config = dict(
    n_layer=26,
    d_model=192,
    n_head=6,
    n_kv_head=3,
    head_dim=32,
    d_mlp=768,
    vocab_size=4096,
    activation='swiglu',
    norm='rmsnorm',
    norm_place='pre',
    norm_eps=1e-05,
    positions='rope',
    rope_base=10000.0,
    rope_fraction=0.75,
    qk_norm=False,
    attn_scale=0.177,
    bias='none',
    tie_embeddings=False,
    parallel_block=False,
    extras=['capped logits'],
    init='normal',
    init_std_qkv=0.034,
    init_std_o=0.0,
    init_std_up=0.034,
    init_std_down=0.0,
    optimizer='muon',
    lr=0.0109,
    lr_mult_down=1.5,
    beta1=0.95,
    lr_head=0.00672,
    warmup_steps=200,
    schedule='wsd',
    decay_fraction=0.928,
    decay_shape='cos',
    final_lr_fraction=0.05,
    batch_tokens=32768,
    seq_len=1024,
    doc_mask=True,
    train_tokens=231200000,
    steps=7056,
    dataset='wikipedia_en',
)
MLP neurons of a small language model. Each row is named by its layer, matrix (gate and up: input weights) and neuron, and shows model dimensions 0-95. Each number is 500 + 40 x the weight over its row's rms, rounded and kept within 0 to 999. Numbers have three digits each. A neuron's up and down rows have the sign that makes its largest values positive.
A block is one neuron, or neurons of one layer that tend to fire together. After each block is what it responds to, as a language model described it from the Wikipedia text at the highest values.

L14.gate42:492520504452476459542471593486398477533461539527527509497535548479526512459531432488475609475457509486474493538513536599457575521494468478501528525516535457438516495505442543479568486528450540481570382501585497544490492514536442488483555462525553568572546531470506537478519504493458494479
L14.up42:572419599557511536484443490513498548502513485495570517510467475459428538518465578479450530589553458465495555542500473428533469433439424426441558506503489462474545511576496497479543487470520515544548531527501481474492403518508539494463461462509495430497506524502454551443397555505537524533
L14.gate270:441475508537510444492474542611520524494472503540546465445515533522504513437468495397456562567552477556515483486539514509445562518488514487461490440520594547502454471518469552473522534541506532490497539476474492481531475514484432508588515515540456504506572505532478427481553536458478495503
L14.up270:568537477537441515445468495505483508529502439503500397492503428475515479501480511507429489538570541489527493557469488476449529471524529536543413463577495515530479441496548558453558418516492571532525481506543500453503420509544532514478461484542487535523476490476513470499415511551531506532
L14.gate311:501516466518457458518523562551557496494479479479489477436542587523486501511506482492443464539571490504511485565472479538416501408437569517535520577490405491449490494491498498531571511486520531586553451549481497480446473526519498491532479549521419569418524531527519504541501491450590486514
L14.up311:527516463463454480550440451525511486515496535480524501512511532521500481471540481444492519500541551529458527507492507453480463555439407528437478484521486476536524510536520519455477465541484491585536505444504531429568464485500562494491522437553530460531528479464498534500446552465476449561
L14.gate318:530492564503508509530521441510537514515532502490577546475533511474476517545447527473425591492608431468501508530442497410490477516461578532559519452491520498487553438485569566440478501545535513534443533420542559497444547443526483537476543461495537498442465523526520409545532511517453473535
L14.up318:512412515516523507479495525521565495473512516492509472470493551475458511434533525487473467501465553531485435513438452517588529473586516530488503542535505556539523568501459462500476524540458480519604453466491430484520432434481469446455434470493530450556509552446463459543482491566536535517
L14.gate437:533510512437524513485503465512512495587466412536498563507487534480413512502496563483445550553512438545548531543492541447495498533475480514412532514509514482523536504510551504443536408517506499578523406488429552499492512536467510508541521476482544533507519519436449473417482409499469428526
L14.up437:493513471528530486428502495524487465528511436511499500505443493504463438534522490399529448502528538476340427503492453554496523526460445491555477532515455564495579481454549511459455536479515500446531529538451489516462506500513451545543510515525519510554519489489497481500450597509517520437
L14.gate512:484460453460500500524502455504539444517480487563477546461469451585445449495448468574485542538508481557581553505494512482505492483510549480465512496495485529460518514552522496468485615450426490493585515480485487486484481472405447577481515515597481503470529543502489457448492486481546461587
L14.up512:489483514499462483411506504505491453498557589500510437422426521499482464506565484469444506479584512555477497481490488475488579540469447479530504491491547474533504476537462543473501536505598494547493565454531519559453534395548427497452439510608496452525524459514520514507454548515516438509
L14.gate681:521526534462514426573461519477493453456473496566529447478527489508484552489556447480504481468535480513476484484465485533455482527531499522519507531554463446530491555523462472456586446538560547545557509493534540543499499480479533500503512517499411584590529532454524501545476494553525528473
L14.up681:467488516480432545484494512505527533516526457479495528467459564489522492445501487456522547543516500562489469509433544432453536482544543482422553600496474563520551480498590501515514555522453462581511580484491484541530504484523577546491517483485480433459538399521553524449458500460529530479
L14.gate756:506546508502451496527502521678473475508498474525532522545507492507485526523526521450520453438532478481520458507545503451427534468508514462560418524532481472507499523503490471489536437472526525515553491532491433578533473556438502547545523503496461508525451483505481505533574594451500575545
L14.up756:455511461482496529541504528514560513458504446533500491503424537496554552456485490466474539537525537503530508475396487577482549498510514515518576495459547560519546477530547600511468514527502533612525498492432525496498512502576508519527484633526465509535490568522477458494494502503483402562
Responds to: Mid-word continuation pieces

L14.gate33:585514539463504444527476579448535556488547542467491504511591509511514531521507433459531511475466533504478496397533540464434511518493502488498549486515564478528551424458432492466481552475458468472523483473471424493497527554559442516473495536477424545480436482605506446533506459533494443575
L14.up33:434536465445461526508544513525475452527485516588487485459458513488535506517466502481532411513466469440464424487531531442458492483534439501486446538402512460457456431460526488472507451465546537551519525427496480437483427499528538505449529491401475446447514552538439442505420506494534487519
L14.gate48:528475533448469522568549502484501485509529529447488459488533579448535539499478495446495453500456561475466510503501460524534491481519524525502526555435524495534530437514476530534555554499598491493544500536515573493504535466483463521518490540437512557507601484547540531499437436506508516480
L14.up48:480469559538453474561486478513513450526471447506442519539530492450516515430494493520511530517521463488542442528498530447437510526488480506539452546478435447557462506463465475561461448523511458466458494490462413435469502487499513555520431419507480488601439454448455445493554484539464532465
L14.gate166:506481541490501510504635481461494488501464459503488501522571516507568532482524539503535493546486538463450498504525498499484470448519557516515469417514532491523475550518541545501507380447496494518532463559549486481511503447518540509455448471475599512531464435487565544582484517504524534555
L14.up166:474492509512502521430486540524538462503499519518521473423445495493487493554458466518418511427445438561523508484494472528527513524406495494550596543497448501504487542537567542475551504515559496551463497473513456497478521581496417612512520476489442396553472476453469499486477480573495522515
L14.gate411:481447496562491475513572501520385484485579517525581470532530554455502473476496524508473543551446499511509482488508554531485490484427505482552497526401528451484533446483432506579519500529468509488482503495484462499450459457513461474419513503416513558594521544540538506519465429533485512449
L14.up411:489521507511489465482523497515514478536527461467530493520481567506447550520513486499516510479418523463493453480479459482483503517559449572494565479435424488451462490548612517503461473539529424479465472491525543485519505537534461556500534521488519544457535525480473497385520529558511522488
L14.gate418:493513507515412505554480489458510516523488510494535539528500523479495479483486472431553538493534459498453514546592424491470537516421476461455522438523500474482463469540500498514556460448527558484465478538530525437488547418529470521498475498620576552530558519509542439520461500479434494567
L14.up418:527480534429511493545478476454437448511457508491481515553461522501484526457554444480570466476467444521419553503447474484495503482498545472479508484543521530494486504540498452535543556504502527545544483604491454529549502493526505496558492544512520528565486526554550522496448471467488506519
L14.gate528:453467462486556533465513482460511516535482440550525533480480531459470487446518588489433515482499529531406483477479519501527442510550548484498564493525479458526427453515531494503451455448500456538518463566565554502547490493548436503491507502550544468529538483515486486503420470535476523522
L14.up528:457460487489500492531507507518525505608458437497488570483461483511510508457554529479538504523492543421456500490451481474503486559536522469465550518573486453509494503478547517495520465509528479509532446528522465464562489432522540534533451377479511533457509482490535491433491466508490425487
L14.gate725:454502458515483514493444536499522577490522527538445466504520504497502510521509516466558583454482545500450508529493593527545470521512503551539529548498453518495537512490484525519517540517584534543556455479520495503510493443541501440461516535391515516497442499504545500473524469578469514410
L14.up725:488557504503505551495469498471514491525533520398520449475475506497471524496474544484525485549442407474483472519557466502478444491481491483476452511500454509446413447518530454551605490487544520529470556469491443623474455456508540504503462432492513501449597491446470496526537490553543583495
L14.gate726:507478517534424450523562528539545530526519460514524435504529463416498515500514554523506460487479530448462541506543500502470508505516517516481562507504456414498507510501495521529501520410517484432475479477533456378477453509476554539539545491489588480472494533571490500437478446485512561464
L14.up726:502517548557470516527500540496508507474473534383457504457504505500521614457425462481436485578429532515503443499559447459499520528534444471459532442480520548565424462467467528551496522594484465480512471510446426565503480558492496573507455537507460434517489513447496438510500454516509497494
Responds to: Mid-word subword fragments

L15.gate250:617460476523464443504463495476507597530489475491446557524504449492462461487450530526478457546499503438543462421502503400550523533569610454450507497488511502447493488482391497470455474525531483534499455455430458570546435441509552480491494483482485455546537480547533535486482494525512428427
L15.up250:521506534506524503482529529446527514465528597480508454507456459528495455551448428615420488549496471527491478488567491439459512492510532488531519484545582540518481504485456522502547445514476556457420436528465543478608539451491526489485457537513478485514516455521470529494505546482453517519
L15.gate305:525465520391501463499557512498483451583500550435468515460510428479426486529513493444514501568558528478436411410509508516509544477427543561462372493564473505557495480548493515560503502480503556523494505447510477511477444473572551488535500516478521517482474476479513408536493548489529438463
L15.up305:542494543502540418490490520463551592541479466439503461484451460430444487468498547535547544535490458494531427532500472524465528507493500464447489463524524531478483585501493565527469540466472479520475505468462525537449536491528485449487484472533495437511491482503519416575527565492535523506
L15.gate477:483519560499501434499550595505512568486480524448478536569545501497477456535464535554452465514445552476476465454536547382527566546482501467523468541545548588524522542474537529463577467465523520487505510515457533528575502445517578480574449563526536519480475505577546538502530510474433471454
L15.up477:446537534534490510544555562475541467501557484443559472580523463505467439471518473455521494536499488568529437492533406528511554500561518448501469487535537487463467517533495458494528506440634523509483470541463447513450508426503547490543469517569488499508512456487491534513505493475487471459
L15.gate577:487593471508527469457511429523499489460532479510538533461429510487521502498471420500430563458486488565488482421558494576512491449547471477573529544492514509473468478484570531427538450515536508503489471513527529510494488479499481505497470516487468462559555444493513485576481470476422393534
L15.up577:537543514490487430448430418463535510528454502451457465502483459474512472490503505530528565455473526574498500496550460459509464550521539504522440507534459434431502585465473526446589478547509510496523442569504540517547520573520410559513432459489502536547521533492468562508487480575492540472
Responds to: First-name ending pieces

L4.gate212:449476573512473452468557476530525495519511445515518521455481504497446499548536518483499502500514478571450499462468498472517509517478511544492516466430490514441520482517560516428437386473526507516532460474423488518482477462527561489535484432494529430547500428446431441555564557464528549547
L4.up212:480442535483496507466464537468503535493556469560511516534463547470421479535572538481439455476466468438446481523403548483539518456476442568478415525529561477448502421451533520438498432449554488561499468476411502471524508510585542486464485471512549487512534393481482495490496507519560531575
L4.gate305:496473520516457487525529463486446603494497498583470487525524462509531481472496551413506384489526494465512584448466483430486544494516502550420460512516495494500586458593463515542496497456590449451495535452515476525509550495490511529499486587517507477497475525431497527509584480448563495512
L4.up305:445557552524502517432497518499457529502537498559477532418554519505506435439534515522582481493514467459479467489496616583496568488552508493572516493522526494545580495431473435487486524468516534437548410434513486483548472515509545477525491499487502519523569499558460517493558536523545441519
Responds to: Mid-word "om"/"um" fragments

L4.gate26:541518458575477468512519503528525539470549567467491470483518465592411547470527519456583475501471488491477533473523525485448519526472412472524553486509448568485476435419518458446503509529583510486486522486467508436474474504485429500567513537528519517532515470509544476451510465471492578511
L4.up26:494490488512523487500444481555476551466550502503518510496492468574381557469439526506531465483492476497482532522541530504469484506484421453489485499488479512479449474425529451430522516540542494527503510472462505436474482540487457496519519524485470479424542463457482481488524567503493573515
L4.gate511:485510500474461512457521457433532500499499407546420505556479489477521576584552533528483520529492466567450450483429502466520522442547563428422539499529489437500485490505538545494460461543523456440456561503499484558543520536480469475516479470486476502534560508454541519462471538443553587436
L4.up511:484499517478514476419481529429453524516497509554452535491504452520526538489528507551529441557500513509539459540518451493510517412512575485531511487500501481560514517470475474496514445472453505480563509503479471453511512551592459414554508481555530401470512490486544510498485535545574545528
Responds to: Mid-word "ell"/"r"/"z" pieces

L4.gate530:400479544474547578530541498559482504539558512463536449439476452577485498544494459520591539478461490536502472486534492502517478515492501490486474501464541486480476537503476467502470455486527490462506550516496515465427516549522485527520487516464462485481501493524573444523428471505471574479
L4.up530:421488539481556539585570479585501486516519520491574438497521446595464416513503496449567497508474482462493451491453476529487494514501487521493467520429531497469455540537473482494449508463525528470499556517563528475449482510521480514544466468425460527513526478546522471534422565513462509499
L4.gate682:526504476488541417527474468455545560460476476518465487566506542554435501460542517575521578502509498477557505477577487496451459523549509509500499478472514504542502501487525525523498491532433518494486475493511526481457417496415468498506507489539464506487516557510496482461512551515545420384
L4.up682:524449535573477517519476531517414513478533450536479578487486474444510445564477521521453508476503513515544527574537473506482480492483513503478540513606474505500474463492558462577498483459523468519525466527473532513569494517541497436517513548529602399547472483504504560573512490511543508557
Responds to: Two-digit number tokens

L4.gate309:486480474439458434598501485606511422515502516439546609517446480443523434474496527481562489449461562479514522529477524426500468537470441578512527486544457487530528482528484433426408485590586480494478444529504470487476540466503517531411488511482497484483486497476461497505540404495576521496
L4.up309:501512475452431437483514488593508508556463423396475503526481457523555471480497494452502538466479539512549492461461467458448508523555463538474477530530455482568552459529512473368524517519492548489529464498508523566503520486486507495409522527545556514521568533504480469504505494499516503519
L4.gate584:441475484477496486564566515480486505509522525539477441576512467496470495485471528433505456551536452484551401452458472547442507510458506517529504550526453449414583482417484443424481542485474452495525542543476583552476518527566485499486547493542501530499483504515495470506526515495506592494
L4.up584:435493494492504471538578536492496439498479510581470532500557561573463502522435493524511451529464523449487594521494421497530538456521474516517551549528477436458489532464529476492496548446483441486467535528520522495463496454496435497479497484492534542562468524538544437586499456510502520522
Responds to: Second parenthetical and table zeros

L14.gate6:496501517539544502532446520556523527477483520458494527483496554427592477437504525508517474567476548540472485465473553475489529517413629440585500553444545531540553497492546468471533542550518520531457499449422534518464561475474575453457504532480519538457533482511474537446531491455468471429
L14.up6:436543489455475486508513514512452496499520477476530546514434446462476464494511468528483559511539489505502482474487506476537532452506488541555513447480448511504606508515527445573453483434559556513516463546553485523532421473434500534459467550511456477430508543486480453511518458510480526487
L14.gate40:520593484430537445438527524518525511462512452416464553494502591508577515491517508506533535487573489480513518387571486513510502585473502392502528516484512514531475513441491504525397519452475500569448499464522446536480465536450463465533530568527441502521440505482469516496535589515483540506
L14.up40:487483451460539529539488430477527530470565487427484535527462496492549479497485522474518465430445424525504524581494517477465526494455457496488552502513475530475497474497459409511416560466522516537532500492476524454495504529481464452467477544481605445526500463443486470479448518502417447455
L14.gate176:483517503499569483491530509454442486567514498416587459443478473551491470512616551562501514530420489522478443479472455435528514475471522467478577504460400568464463548515512444483454453461458502567477489471477475508486462553480495543529500623512482525539541519470473530507483544522463525523
L14.up176:468515475443436499546601475456505474479491426489517468599531501530423500526538475536527512537508491426535417547544427477607418503564493483450492466465475452459499466510543431519509474475479462483461546505453465527559534526505432554537515497542447517465559527505462493481538501470468460509
L14.gate189:452536494479477492423449480531506556544533467478433520487511513510584516519553448438508448509458495475589476479525559428501578488521486438511539456536502527519465474533475565541530560483526531465439482490595462492560495471476509500503494535530463584480470482458498506567568510519522489497
L14.up189:539516527555555421519563478511493490417550494448505508537456499499521451462496555499502518491553477487519531483478486620526427527477490477544482453569473453470478524469468437508487471443490533531498563450502541487520508584493464457532435526563547459526506495523446495466457550497461468494
L14.gate433:414482497432569566508531475501503495487523498442530544512507500486414490536527524531620486550536502564465490437552514485590519524546474457470587527515467529515446468521486467508407582539418492470435489459482522520484521491486497446514494523469548446476491528464517532423479562478505529464
L14.up433:487557496456584557535474477486549513476535508449531506575415473499434503489514566506586446503524501470528478460520478512571507580501496472434492432506509495548568561462457510485393510474456537451460514490472552530495461493501483467523517584511541552450417544505515515454482556490548525491
L14.gate556:496448491414492498499572549465477454535511553484542447408433463502532489510409535504524519546468489460491460469521418435445456448494489527435483532478532501552543522554439453484508468509517504494533516487566559579498512541535508424545504455530544452554500556478480509445490518493519459477
L14.up556:499450480541502580484550495554507524492500470452504541510529547468518531473496462505509566513566525530524547456453575525562485456505445464464502436499468475563481573487532499463456569460513537609507532439490541350526420411466517507526478518522489485464512484463445539489509538525509457439
L14.gate603:536487471442504485512519486501580442537523457539481489497500489471486535459540529470487468454512452490455409495482555470530458533477498444481577549522507529531446529536514497477451573427499516497480494503410511489500511442503465466492480574484509498479502530464456483493559571512403462514
L14.up603:487548486493507475509450542517506517487485418430516500554487572400527496538493488524550460506501474441455513483550436509566513480534542490478387593419488447497527522444440472467463456496467526569457529491524482626477489552515514453612509455513517492483513462463531547563501538495473537478
L14.gate708:475557503465552456460553428480412471477466423538486493480473506544538505528421486507529533545489511551585583380465523541551426456493499408581585486453508490472466505499438505488487519503493492522489519516568481472477541519480444491505566479499463456503534503536501507486456489467515507470
L14.up708:513480492501477509437433469450588472480488505461515502483381511449569507518523581554402505518492537523430480519517473465532533574492465487480513445515475480525468485535515544498477553499514532566470534534439500485505442486452420417441480511453508491466505544452520483516520532487538504550
Responds to: Mid-word pieces and table digits

L15.gate25:535510565561437446457486510544438542491500473566522429552554525493511476549466448553524557431457526565506512497455513520585537519554510393445531477557482527518484572527496473461481467508519505520513491513527558509541538544475591562429476569493512514520550481507513521547481426561517444527
L15.up25:515522478498506552475459507481518515526468467466591453463492530546542469514500446479479519535457511457431489527507550493507400513517478465527543521444456521513485491470551599506503455499502578523509472473415470494521569501426566517547515491514514505554516487525499472546498432471458508474
L15.gate138:543511529421555510494435565557502599472431471460476454558456445449541476589484515476510544510482430573507529511469468486457381497546497445506490555548445473444446470515581490458537511546531559472441495510496511508510493528462530584579500555458453509456565501473509511546519470532466475483
L15.up138:495484459506448450519507503461374527523489362526454461503411473485517509546524467539558495472525492489568430430532493436500533516493511462507477439466491471439518556483539547520517493422501478517512485483533460422523506491434564547519503562533499463563487456480550476480546465480567437528
L15.gate401:434494478506556538479501381481518502517455535541568419518473485478460494496462464474484427449577485517515419444430587448447474512545477477450550507525521510512536523478518553474523485546538538510493451513450466517495493556467568515440524506534455492536480453520448489568535526418526431443
L15.up401:578510514478498484442525535521476483437470489484438555465497487411466459559478462519542569530491505574440531514464466524487543425460598483441455502490452488492513517564452495471548529433544481526509474448446523424500472528540505561520393453489529526497539528453593542450461474554450522527
L15.gate411:431564598494514446481524463478485469549501524429478484544505524484542476525543492525472507511477520573437495537574535470513546488454598477559508495473465454491551543511494462485575487504464538486574529452458483426534512566518540446471440524463489561488527512488508509582525543463513450544
L15.up411:580518434560503426537594493551459550529523519476579495481497536475470455478510530443587492525555498502550520525471497403549460486446514525514476509485499473494569535486515539531547539506577470541472492524523548509505489480491499527476502465579491526494491528580453486486476514459468490437
Responds to: Mid-name word pieces